python train.py --num_hidden_layers=12 --hidden_size=256 --num_attention_heads=2 --num_key_value_heads=2 --head_dim=64 --intermediate_size=640 --vocab_size=8192 --hidden_act="geglu" --norm="rmsnorm" --norm_place="peri" --norm_eps=1e-06 --positions="rope" --rope_theta=10000.0 --rope_fraction=1.0 --qk_norm=false --attn_scale=0.125 --bias="none" --tie_word_embeddings=true --parallel_block=false --extras=["capped logits"] --init="orth" --init_std_qkv=0.0312 --init_std_o=0.00639 --init_std_up=0.0312 --init_std_down=0.00639 --init_out_by_depth=true --optimizer="adamw" --learning_rate=0.000968 --lr_mult_up=0.929 --beta1=0.95 --beta2=0.95 --lr_head=0.0103 --warmup_steps=369 --schedule="wsd" --decay_fraction=0.937 --decay_shape="linear" --final_lr_fraction=0.0 --batch_tokens=16384 --max_seq_len=384 --doc_mask=true --train_tokens=161900000 --max_steps=9882 --dataset="wikipedia_en"
MLP neurons of a small language model. Each row is named by its layer, matrix (gate and up: input weights) and neuron, and shows model dimensions 0-127. Each number is 128 + 24 x the weight over its row's rms, rounded and kept within 0 to 255. Numbers have three digits each. A neuron's up and down rows have the sign that makes its largest values positive.
A block is one neuron, or neurons of one layer that tend to fire together. After each block is what it responds to, as a language model described it from the Wikipedia text at the highest values.

L2.gate21:105160155131109166131129132159088126147131148120122158099130109209156108117114136116044141177123127144144148138093096094095158110107129098161143131091147143122129137150091123146154085103088091146114148141132149116143131140162119146127104108130159117162126151127108149144129133162135119130129107090113071173092149121135101141125127127141145147148131110133123123091090138130103116077114
L2.up21:136159117143175156183137117114126099135078121138144147152096103130157128163094151140153127109116107139094129155110118198113159131149100130141100131126147113182149149130126137115157131133114063143107126084133103151124149084137123170150149075104125161111109058105109103105146146134126114098137140125148147122144086100148090139108108168106098123114139168096151131116138109166109147127151
L2.gate42:112122130084156118129141126116114114159159111152151133131121088171129118114104137165131101136144127137147126110138145120104101090086137158082140167122129140103127143147108156134094105143092099097123145132137163090124117090132188085155177104127111102128158122162099132112129089130114116137118110185108121111111145115125124135090166089108126155096140125112099153131131162113164100142091
L2.up42:146170129156128125135133115182140139126099137126134128167162119151144145126099131117131139146123116137133124087158112098136123143191133145120139112122115096131136145139147053123140139096135076129140153111129124129127131118120119149146112130127156122169170165146139114102129130128148119108128177114120128176160082150174150121119140115141127141174152153172130166128152154073140134141121
L2.gate169:151169096130152129150154136123145106158180091177157154103137116142141132174129091132078119118141158126122110095103097112150121156175119132118102146131106185145129150158093123113158133140135137125111134117130109131162118123181114158173130147099116070133102162121100154150115094125107144154144136168136144167132157125138115153161107117115110125132144093109117147112125148159117107155094
L2.up169:156144168103160147142144102101150086108156107150190130117121108131141165129079112117081110107098108131119129152153116156122132110147142134154102144138158113153107152139110149096098121124160141169142129091164113175106134144080160103170142078107090141131147132093104110120143137081100162157123156107150134110132148109141114129090129154151151152112210111078158146123140144135110144145112
L2.gate395:129132164099175142149132139142129148151112113123128130129122146098084112099112102135114127151080154127143109122134128096131120130146114108156161152135143128078111113115125165149122091124113112134121149147149115120109133112147144199141135130130114172116118131144108131087164100151122126123091158129153137115158130104148107101074114150116102089137152097146157135104131134099157095070143
L2.up395:128170161094158147101140104100120174113179104167145155130094112131143150133104154110122125159139114134184146148143124151138178146135089127137123095090140114110087132140123153140192119105091113155108107120125149113154108038127142132135127124136142165127116106129113097090168116136163087162115130128146099102162126073141110129118100141134129128077138116099109145133121110135121145102131
L2.gate426:115139144119135135196135113092103139116113147104102158107146107152161085135117101164133092129146123137116069108103123148150162151122145151116156154158101137128152148118147144132111126126131085079151166132114176119138148118138108091115172114117126092129159143123114126141174123119074155155185188176094136114141090161136101095129136112113114092187119146106138156096177170104149142138118
L2.up426:127162122140136147131131080151165135112110172108142145095116077143147065122139139145122066152116113123087113085114126147135167145149165124108120132114152134156172096122125099122100132125143128103123170106106110137121067122161106151151111128112142124123119131119085140140144145173126155190154196096092101192150155073115129108121130110141138159107084105116159128080144138103136143126128
L2.gate551:125167139090137156105087167136105098154104097096122127101105132103141102084105130090122089113138125160108122097111161144149115173152151185131148137100178149194128109118127131136118124137108116138126146155139122120163143072137087092119109148135151132157174133131147122113099127145160096139110093127128106103138074122101103161127122144133123159119091179137116123137110147099131138151093
L2.up551:137102144091125144095109114139110134110117079139081150159114189136109160074157156133091118128156133119128071089124129136125137121123084139094147074131180121157110110115093175127102120133129135105122103123131158148129145160181132063159105119145184150156133112123110188135132156124162157133143151149155094124108099137156127157115133147128119151147127090145076150127146150122141146152134
L2.gate565:114093121143107132143087104115124134106145110103144097110091113148117105147115093081117155157160121144160103162128091188124139108104149196095157125119115108123124138138119156149112124117125131156165124117146134098111118107062164104135102121099129118153125136113149108142153117117143136090162165125068129127133144117099136130124108108146142148109110130095114148148141089123113112081147
L2.up565:138136145152162141133107079142107110165167193119144111181111086105106130087127128153114130135095117114107125134117117082150132115116144119098092088164130137131135083127102141145104104129130092118138154156132133125080136147122156133137136113095128072154103148137114130126139102122122124176152128118128157146148111133147150119135150136115126122132105128165105114124166153137145091096104
L2.gate626:119122110123157124145157109148105110131130108116148128147126122146189105149134108126126204128116154158170091116124113128150115107139150120136134107112154160189132129124092076120136135095088135162113125116198133119158141141141150154139119110114075150109116152118116142123098134146198098112157095090127124129130123124128125153122118103161133119105114109109093130139103157098168150122146
L2.up626:144116124156171157127123112147180142128115105157119120108101144117169140154121136136093121122135158123093132121123119139133075129143118137114142112130116135120092134152130075093102100123125125131127160132085156092145139122132113139154119119147133125129162117127158106154180114093132109112179141103135145148133121128116130129169163148190117122133113146121102108189158140166143109139148
Description: Quantity determiners before nouns. Quantifiers and number words opening a noun phrase after a verb or preposition, especially several, also two, many, all, four, small.

L2.gate14:126111141129105106139135144130111140147088117146123125175115137119142104121141114155132094132108146144144117122170134090119118088125150129108115172134115087130130175096167117106127154153172142133159163170125115141114133157122159165078156145127130101119111156173120121107160101148073238131128129146163146096146119145111129146132115120099105091161133120075126139074129142119154140094116
L2.up14:091134156092105091108151121071121152116127109142129130148131132142128096146159107124144093162129147126158147118149135122135119137133160089144112158116147100148067133136145096104174139099121133131101089154121088116150149155120108156149139113115147161126116134164112100062165133132116181092108138153163128116133143138120113108151089121111115119130091102087128142143106131115138141140142
L2.gate28:100160160187161124121147121131167125133158119077176144092170116121137174114141114144146161107140112127131136138152104108156165120090160133143130123152113131151151166117137137115094151136169126082143176119161134152115135134133139097161101146122133137126082119154116133083131106145094146155128140104149133132112124113121115131094175137154128126171135102127153134131140132132097110137153
L2.up28:132126123142120135128110117151127139148105129150138122135139130145093053126062153133155081117111095129084142121120145119121135150139096115170131102114132065099146091127142101200173120129123153174124132182104129158134111156101107161155143092113141172157134131118156108097143161133130105153155128097140166148150142121118109138072137123154107197105114128127136101140149132102141128141142
L2.gate65:155150106159124072151105122138131111166135133109117126148107124122110129132140087146148124134063128095113115121119081134142143079112118165089141131152140109154115136126057100085112151144154117112157144147104121153123117120134096124150131121118116138136142133152085097177092094119105155108128140106148115153110120154132118123126164169126071093176154073149126110131143091134142114138150
L2.up65:152141127116153123135137117134160105113124129121088111105131149136138147161128121117142087100133156149152138187146129108110170139116102084127143123179129095128129151077160139142101084157143184095150153123107132133086189183115144112116116113169101102122127126148133171072146120133120142139168151102165171127112174104113142131102131128123140131133139100124114140128116159121136135111108
L2.gate299:148129088135116073090134085125150125145134116140064080080130178138129118135156118152130134124146143097134105108125130102142156117113152117099118106152112143156177166115134117141125111133143170123096158073112131116113104179119110126110113150125135151100151123138128117141167132138146153114131125104150118111142177139114130129140147126131136119210130110150118154139091117120134154135109
L2.up299:069085145158151100130137100140163135108151112137106149109123173093159117088143137129152120120117123151086144172151115145113105123130128161058108116147116160158100128124192146121152097135124131114158111137096112154124123135124137149154143136155107152142101093111142109123118130133104135126099116132108145102163114150080146154146109133120082162152112102123135120136139132164169076140151
L2.gate360:093150139166101101134109090121110110138143120123101136118162116094112128075129114125114138147167153114135116126154126082129080133139160148118128117159111141178103196112135116132153133165169127087131133166146121092087095152109134102138165113125089126158136128133123123099163063152114163146140099122133150138157113117102152095150191105156121113170143129112129114133163156107127134146099
L2.up360:128163144167119117122129085101128119113117117069081096118149146124114137112157159120124102161153144102161125145141113071142135147117115102117120124105151153181136152120125109104141103121145155098109144152151146138061114107126113102134143138106116129143147138114152138154129098127168121134140137125086130119163083114163124132123160102149182112112124096124129141129162120115138107158122
L2.gate442:135115121133103106120139131116156113142118121136095117090150199103124096172120059140156103160115123125124151145106153157164105112129137150110126148130106116117148137128121143064106137160200151098114140095125158140124116167148129139109158107081110090138152113128141121142158106113089172063088147099122123134130163134125139143155154102114144113220145113159139137148125116124132112083137
L2.up442:161171153177109127097124106139145093127129121100104177110148162108099125141118101138184091149141162143137145128089160106127142144106128153132155167116116101125147131156118134130135105089156185152145155147120140099158147144116106128140110106123134123138142126128139144156107123186118128159173128144111134133135158134127157138109127098100120109157153106127061128140096158100143094128151
L2.gate577:123143092134131126133126134103134138141132110116114114157175200123123184133120112159126132079106131108144123140155135125124140106136131133132145127153181103099123135115102119154084132155173131106138157097133127156097113140140121132126108146114087170130169116128111125137141062161104181122136125089135118169120151158121155103109144131162147135191140148142147126132112118145126131102154
L2.up577:116136125114148100146104115065132095136143139109178170108120164143101122127141141123121089149097116125152134180102125113126119152085087128151085100133125077146131142120129063106140132196115162138153136143089122169120136142095144122133108134153112135150151133141158133098113141097109130152159168076164138114138129118092125138134146132147069094137099102159107146168139096110151075161121
L2.gate631:152145122189126122143147125160139138135131167123105137136069129154089101132156096141143098141108163170111115109111098121124112172136137133125128116145108136135145136140084089158177124174125151094151118130121116122112154138097086107120112104127100137107130089173124115098111137169109173122125124084150154112155137157128149112076094132151137109137118131128136120106122139123154128135144
L2.up631:184130129132146127141149109141144125191131080092117114139148101127109132112134126148120110080101099120124146118159146114144147175135149109166132099118109128112110131099138081138185094142142099072095158081100130129098115153125125100072107150128138142111114140126121170088132136143120110143097136107146123146145116143100122132132165139123113144132099132151145134145105087156121167132155
Description: Infobox field line breaks. Line breaks ending an infobox "- Field: value" line, especially place codes, population or career sections, before the next "- " field; also stray name-piece tokens.

L9.gate433:140129107109141131133101164130094151133124137154119173159116128121123116103096105137117138133142136141088144155168076075110081171157122145096099160143133083126135155142138159138145146107143147137163138130124093144097132119133151107094107124144143135136118132145094130189120138133119115124115082104146127180158096129132111150122111146078104127098142123138159102141118135108145131132114
L9.up433:153089121086130118127159132099135111127096125115134124107121149120099109121112123176094085124108145105141132136144142081178129171146132151121094202090117117123136127155145084120108147133126139110148151110145147170097132145156135120145159166102165109133124113135131149127117103138129161083105138131149151152145122101097125111153146093116143114151124132086094124126112120083168136110147
Description: Phrase-closing tokens. Mostly closing parentheses ending years, credits or notes in lists and tables; also last word pieces closing nouns (ped-als, ass-ets, Run-ways).

L5.gate65:117113131116132126118137161140135116122155141082098112137120144080114119104125124173167148140109119093119115091137151097143149161063145111140072138123147107112085188094146137127048120081130102109142092096118124128081127158124105114130132109144154141116133121106112134144106111152129108106176130111118126170143171150104120123105126103142127122140143164121110138129155122126105169105130
L5.up65:117112152121175087108109124154104202100157101130140144110121110133150183154123098156151123124105134119080169130174112144138127160085153147129114138122140110168123101167146155147159118137148175112144151102123118141114102090097115100105124115134136131118108094148128131133132177144133117149153131160110110136137099135141098119141131088127117131098161176109101126146167124129138116117123
L5.gate143:117132088130156148130175099112117126133117138127154157106129134081126149131157137135113118117154150095168106142113113147117098136118130063136103172155148121111103129106146119133123108131175130116157141132100141128085168152133160103160158187134125132129113125148154147151134153120118113160133120150138108154143175164157159110128155145149141097152106089094078131156104127141150123091071
L5.up143:105104141082132159145124130110118115143115145133148127124151136137132102114108132140154099109106113144099141144102048153133125152166144113149141160129137132103145120131135151138117166132148155101130139128117162146124091175128126125102119143151113138098125137136149144174164158097141160112138119117103120121140139156117096145143152187143099127094109136118097130144083120124169158148141
L5.gate149:128141104139102152126136092149139115121142200137115114124124099105118113147137162154168138126112150159117096143163143131107076130115090104134084160128140110139114158169161091191099110098095129119112103163105105120107121085125104123156130175134123116160122128111183118116142116111087131141140145122141161132139075094104121113126121087138118092157176114114133107173151131120150113130091
L5.up149:099104115097093125161123118102102117131108183113139157140099132095133138122110123133156109111113141115117128143133100058124140139123124158096137167147156046110131133100156122124145127136143124146120163156147132121124113149111126157144148157099117132097137146065125110161063143134110170146171133148123154177126132113125140171151128071163088105183113157111102151152119127128166128127144
L5.gate201:163088095136122077136139103115123164111099122122121151149136127119127104124105126150104088155063122136107170127126132121137162147121146157124141167147090103117108167147165118156118138126163142129138129158121142151138138103123163152107160112076157156132119152136075143159129118143125075122126135131119140136130137157095080127131158135086122117115158148129128118175149163168164117154129
L5.up201:121135104151149148088127126115158124129143156101145187120109128082123136153159172117172122136132111107120108133158137129124116163133139163171122142143143136170123152171174161131126074146136116104160138120145102129106100154137089122108125176106188137129122121121121177123122147088152123125088138161116141156127117126110124137168125175098125122101156148115116131142118133116132090125097
L5.gate207:075172164144129126128131130132140095138109127097146135137153143117123131116081140158122093152150082147148140113111132109126114131123105135157115136108153124144121188086128097129111149139125078068174089125113123159129182107128133144140118155097132130147084116111078137141123079123111124154142152137104138138136134115101134124077111132164120165139113147104114132140116104141104129131086
L5.up207:119160148165112112161156134127111136127102145125132167129088141143176119146130149151154165105097132175088088109094091097125134118096118140129126104129170090156151120111114140120140158145080131155140155095104135123144105089105115131067089167148156158148153195099135097135087129142126118118152121139106165130146135171110136117151082161117143127133108144146089100114093121138121105130148
L5.gate255:171084090128140129139070142145130137127114146128121165155131134149132152128121148169140113144115143106147127104120097123117135144121124181104160156111148130133119136129170131178139144140131098118168146136075131137138103107153095137127112129149121123100139106144150136155121139124088117121146112097067119107178142122115126107108113130138117174133114176121127112084100140143081160149091
L5.up255:148104141110165113094112088136119109117159124116108129097154176116132109119133098080090107115138122154160138125122155140133144113072087169115109139141103125118151158150146151126144166110143145076068153127147155136121091141116123103153146141112160179122109105107116124095122147107135168100119140127134120145139119128110146117127139134163098095151138106116129140108093113138077119118103
L5.gate256:129144115150135112127168115118159118150136147117113105121140119107126160159115117136090140134163132121145130121135132146122126135132149144123131128132165118119115167127133116099105136139173101111127158095160092107123118162100149067104093122120161110123094179156157120149094112134154196131099159121114139161181075129144103108138124106144105143143168156142111156084123140100136180107144
L5.up256:117094133125148131109094118117149153117136160154104144144154121084154149127130141140125138148100122144152123140163133103171110185104173127133126084113130135104116132144124092130150151129118070130130093117134137070141154096109139101117137143133141049102116103125129083111076105125142116147143147150106134101102091148133110153133105120151102127122119150108128129101155119148114127123103
L5.gate299:151121126172122104148134138158158072126161124124111140153082155109166173128142164064130151171100103102115084167145129100105089089107149108049108092124134133121115144106082175125081091103119126118108182102129139158097101148112121140149147130100128106147119132118127109132131112115117106141116137124149121164152128105112123102168128183121144086111134120186176105126176127125147146166110
L5.up299:125110100152140071093131127126110144162129087094077139152102098084172147106116125102140133127120097145120109105103142104145173137115117180107143137091160142109119130127108152049110142150132130123133160135116152135165101097177088116092126112118144089147131100114140148121126146097154145143132119118136147135148101143140141111151152122142119118117108081177117140150139148107150162124129
Description: Closing parenthesis. Closing parentheses ending a parenthetical aside of any kind, such as abbreviations (UTCB), units (94 kg), country codes (BLR), or translations.

L2.gate30:167145135169110110127127147148087103098101162123115138158121153107119122123129170159126137173160129129171137149111120131165103135150095119124118098090114125127108154111148120142131123134088098146121046163124117114134082133138090167129109119138163109098145127106102086134083172132139101153098102133124169111106134123113113125180149117091109155106125168162071135122133152082064149128122
L2.up30:125134117094142144115090120114153138122119147138152105143120157139126082091154132100143140123124102135102079118125115157094139098100128123132112091139170128135163137109129093142131132124129087139116119150128113097153127157107116155101118101117180126114119151129135049138136123139165143122158136167140156129144114112138144136149158118064076128136145109094130127139110126095122134136127
L2.gate85:094106140158119083107068137128126101113099145137124140106126164109128122114122176150157174183080145106109088124136134094146145144141134161138137134136156111114140123123105122176115152128104164120124129151090081111154164137119118125158098133121142147109139179132135081166123162123149098164100145125102140122114142139133131147142128124161133132119098152133125146134132148151101152136153
L2.up85:099144134110119158141151145142136136067148143127126073146159139154105133087172117121168143127108168120177089089110146111204132107093135112153138111127150134152126116168103076138153153104109124138118110141128146094129145128116108141140109145086091149120102127128090138106155140088106091137151124150109128102102116127098139089122137137144098107133104171112147108134125127166131161137107
L2.gate190:078151110101080096118133129119134119112135108142116116099102112114094156160174169154121151155115111143140110096118148125142111103077144119135122113153137106118134175126130103087127130142133110138143134116114143158131099141129138124117140093122113155113169132088150132132119104087121139152160132143102151119160107146151093107161145113145127162152112155099131146173109135153123123126085
L2.up190:094170152167130124139127145107140159121121147132171076131108114106114116147124188100133189139136125106116133113130079128116127093105156109139109116118161131127154164160110098107122096137079119093139093148134132141157134124146146131155086091126132145098164120076154105140143172136170101163173148097115122126151105126164139126126125064186090133112113134149104135143137143109114131122098
L2.gate321:119105151105121110083081132149109118137098117138114138113106122119165101121119135125115147132168132125115137131139099097145131121140108163144110113109157108114118144142138118139126161123104116180114100099182121091180134104127109141102134094109105134120130107149144112110102157144150110135163118184118120121189136089148116158156115136100114108075111113105103109093125136131133124094147
L2.up321:065106137105116119107132165169115114130125160093132109148153133095140106094115127175083125163094118099116102079189128147122122155111113096161127151110156126147103134094164168115114168075100113157174144158136140139112096184118103146134092127147128134102133131144167138157179158106132149106117130141148106126160148136132114142133154091151090136134104109124115105159125163139133134143078
L2.gate388:131106146075099143157115158145105130128106145121081161155130117131115094086138158148105163149125085141157113100137156133125152139121135068138083104079165143136152147132137137109154115099119085130111115105160118127174115127112127113155088103088127159134159140171123123118102126135156165094118085139092089124144114073132132129150126159168145131106110137149162115140116100110125110113130
L2.up388:136146140135108141130127162125144136100154176163081120111152163122140134085157132123131148102085122138123116101139125113138153096101125089106099135155143142143114152115134179121140133140104081136115108130112125131133152167116114137150122132131172148134132148133161141141102088104121109116145109165125111145135147086139155112112106142107149146105159117112145085173117106107105111146062
L2.gate418:142146127134167093143084137140095129112140157163158142137155157110130136123149119123164144142149142112102098126137100124120140116152153126135163155146110123138166119132150105143147137104130175156124182111121070120106113095159148144153157132123115162100095095094116160143161097124158099065091163081117162126127140135133147128148158076109094128151116117137138142131170127126121175146149
L2.up418:114165095140136146142069139126134098101135133140150114099147157134139142131165178111139143160153107125114135154147126125142144111112153123101145104111137118185199132165125100128133150084087162125080124094126119106134118117112107130144113109125127135137146127124159128154156168130140101136127169087133123126137140148137136114156130128162110144135111148156152088169163128135143173175122
L2.gate430:137109131141130133120074111127104138134101100138138130109145147089178110109112140120151115156069122065170140126129145115144151133130094138110117096116164174152143166157111062101142164106131125126144122103133147113123160089118136132075130143113100158103156076128138128148136102102116130189123126108161113138111127096124140136091133115123101138112122120121110119122165115134159089116128
L2.up430:139115113169121161155116166138102099084124150142101141119101160109162107135143133148155101108089150124145092122141110124138143084147122114156160130149153127128099101143119103141127126101122130124165117130159126103141117119098143159081104141079133152114120120128110133130109152102155176146139110107117131111122112115123129130098142127140126146103091165133176164102077135152141146159102
L2.gate572:126148118118168142144125127135057126139106156167125147097114131119128175115163144103143136134117153155104121132131136100130139129154136153146125116140114132114124155139112100138112101108106132135156138174136140116121073116096085180132092135120106141138133136104125129137156131131162071143149139123106220140180125143138165087158103136152091125140128130117127113137142141154116167131130
L2.up572:092164089158139127150108140159125141133136113111162093147157110150133133120147123115115122126171127127066108141134149107132089137126143153096162126124143130120104165133139093128146160088131122137089088124132117151110145159077126132126052124110144107137112160103134089127148130159133144104119139113149129152141093116100115125175147084132098129152080146143142128142131177128148174079108
Description: Cell and parenthesis closers. Closing delimiters after a name or short phrase: table-cell pipes in wiki tables (Havana |, Title |) and closing parentheses ending glosses (Seychelles frog), (c)).

L5.gate14:119139166146135135137097126130139129124112112161132129075132104110105136154144092192125097157195110174085111156149104093135133142088122134156107122122119109126158147139142127154119159113091126117111084153122120171121097117123141176116113125143091114146112122123155112125105122166133124151103108137082161123139184129149112130153091105160112114162133128097070080106154190121126159134076
L5.up14:100101147134054133129132102120113152127099116133127108144147118106145141089074117102135141115098108114115165124103108118126114113110147123137108120156124113122125116140097108117116156112128132111127130143144161128142145153098090137124166129098127154093147053152111102114093099137070145117112151142144101106125154155091181133134134126138086081096129132129095161151080100119125132163113
L5.gate104:117094145145125125128161117136136107128111139157149133095143123167149132144136127112117118140163128128116114170144145144138100113131139147143087138115095116111135130179099059116117101110140173118149146175112085134117132145104126161180121134113100164130120117109120114100128106165115128105105161089103183136133172103170174122115120119156143119140125121097117142103155140119093129110140
L5.up104:146127138142133112171132109155128093144167096115153111119135109132100122128131093113069119140093150142121125134106145177134169111135119112154106119112112135131138087140110145118102132150140152138174134122131165127154184163156146096093152108084111158143152138152124139126128103138111145064126139097169112134144148103122121108121065123159170128134106124133142121103153122118080142138125
L5.gate166:115112114169111090134119136131149123120125072121132096154118156111104111126105113112161091123113139124132107173135146114189153127132143126075101116149122127142160159111113095101135158146125125073096116093116096119115146145131143146097122141135144139086106097137109141161129112122095131072152116158125118103088128121138113114145155136108137110166171103108139114159092144142134083095132
L5.up166:121111156116168148110125110136101127136094116141116123133099159141147116099176099130166148126106092159125174160105106140170129117113152130123094096102126154126167095165075116163150080125126109116132106140127145130143120140148110116134164160173124127132118108096105121099139157125131131111164173144130140092154168121152136149144131108065116148130119072134114101120113133139125117102170
L5.gate341:165104072094090126171109109128116122085145092139146105162095110136147117126106106105106150134129129159093098144110137136127135114107151125148121115154114119116176125136133119082113173126165098112170116149101126102104127123089127097098135092129073128116122111168153116115082083110084153095090146162133190111114148119148122075140098108126091160137159096115114119117116133090118155122125
L5.up341:139128120153091081134119063145185144139123094111144156135109174127122116131130116135137131146140118119126110116109120112119129127131116177163135115108128135163181133087111129119139157125130114161181129137131149121133103128084149110111130070133109133159128113130159125136123095075106160109123119149126178114151111096142160080116137137130080146102112142132121164105115154105145152123127
L5.gate374:145140152173133122112068138133118136119087140137197139122123123108147109137089158152138094142127137165150124148122099115145114111115097131154133155101166084108125119103162114158145148149139184142149108106114177134094119095103099111111156108124098146168080130094136116115165158133131144163133133121109120081157106125129146139100109100132128164124145145087075106139178138116144114113104
L5.up374:116162163165111123129124136162113127153150119133099155139130170168123109103185114160149135081177105108133110152145076149135160120103116126103101078134107186148104095141143120157105117107109152128135160128186113140141101107136112103111140077138175101142104085158121145141163130115146158132128103114133136113118167116126108105149147110136088101129155099170131141158131138137123100127129
L5.gate424:121142108121091171120099072129178124070144109126141119124138132117094145131139103128128176110128150160128120122164124140122123120125134158150160155134162153151145149093136113122145150094140112122114157101123147078081121167086141117100146127111080145161130111144101131125120105122097144152127127141089173111139130108164112143090111120103136137146116097129102132121097162117138142146113
L5.up424:146110117110130126138110146128135147110126069145128169129106146130124155125126075135122119133137142162116172094133152116117139132144112167098150134128106108150127135115100122089129141133106156166161115137162152147110140126099099080120150079124106153133147115127102106121150136159144115142148159140138185095123116114158117079139100150141125124126153113130120173076098116087113109120148
L5.gate450:126104136190134072135121093118105097164173130179155093176138115132138103139136073131094109112089139151078080103102098165123139117121141115115118167151154133136161137093133093157121156195134122109116123181110146116145117142096131134157157084142109126131123125114123145103144132126108128119126180119168163111145133146092139076114111130078107146122144098086139078102167150107134137104126
L5.up450:086114125084113156084090110122150135146142122130145123161103162183155136105123127119149137134138109173135132119107109162139154081108128162113127134102120162111119167160091165125108129121138132149097124132116091156110115110190141157106179127092107116138115153109103102131142138112129122115143091144107112137143137101144137157133128122159117114124135142087119168104131147105168088082123
L5.gate516:159182170151111110095151101123088155153078090177106148122131133130106092124139096136074108110123139100125110092103156150120119118122105126132109116107167102118164142115138134150162122127186137102139116129097132155106165131168088148143198124115090171141154139160135123088126126119070123114079122139137169127147119155167145139102112130124102141132148107120106154141130154068132137131101
L5.up516:089138116137120101133113101082149132128151103100128089101106172118108133141113113098141059129122109145123170141131084157105142138119101128121155149122131120156136117127119124119095086127108142125148153137122162094142125114096128087114152086157083090136123127142128162118125122188161113126085151123139134123135155145168116135130106075199148127136120136149116087120156108127102091087170
Description: Numbers in stat tables. Small integers in cells of sports and results tables, mostly a middle column after a pipe (wins/draws, caps); also prose counts like five, three.

L9.gate89:127121094147148138144126106131166167095162144128084108147131119139141125151137110121167127163100154105107129117137129054141132160127157058170092144112123147167114149131119136162157119108111106144105136130118112110139102146094159113126121115098115130167128157139098107151118135092146138148128165095158132109134108146115098129136163191117145135106127131132132116153108129132148140093137
L9.up89:089088102157166126100090133102104132121170129119148141143156136160125146148132172125152130143135144103130155084122145112151124147150130152160135108111089115169130126131162122151165118144149100165160122171123121167111148157120120095162127129111141094132127094124156169136128092165117159125122112148159104123136183122089125179107110133117133130093092104110166152121138120090149091124144
Description: Line breaks in lists and tables. Newline tokens ending a structured line, such as a table row, list item, heading or infobox field, just before the next "- " or "| " line begins, plus some tokens inside parentheses.

L9.gate304:112116102179144128148142091111117116143152113130147118120132137138101173109114129154104128120141096125141155136151170137114127123148125125154118129165145119147155139122145143108181118111151137119140093128123147130102174177105133140180177128150092067107131086148101148153154125139153110154109160157144136101123077141156121109126147091134147151089112145051175122101149142084102168117129
L9.up304:130120139110105130138152117121100122123191116148139136136171117103121140103075126155119135146160136153130120146098144168148119096085093122151134132091130135147105135116118159092204129122095140142117132140150152107159103110080162124160150113117141105120118109144105130116181112126127108115149153127098136070174080143118122133147152110113133102114161138097167140097122153151122152109100
Description: Count words before nouns. Numerals and quantifiers that open a counted noun phrase, e.g. released two singles, several types, on four occasions; sometimes table pipes and date numbers.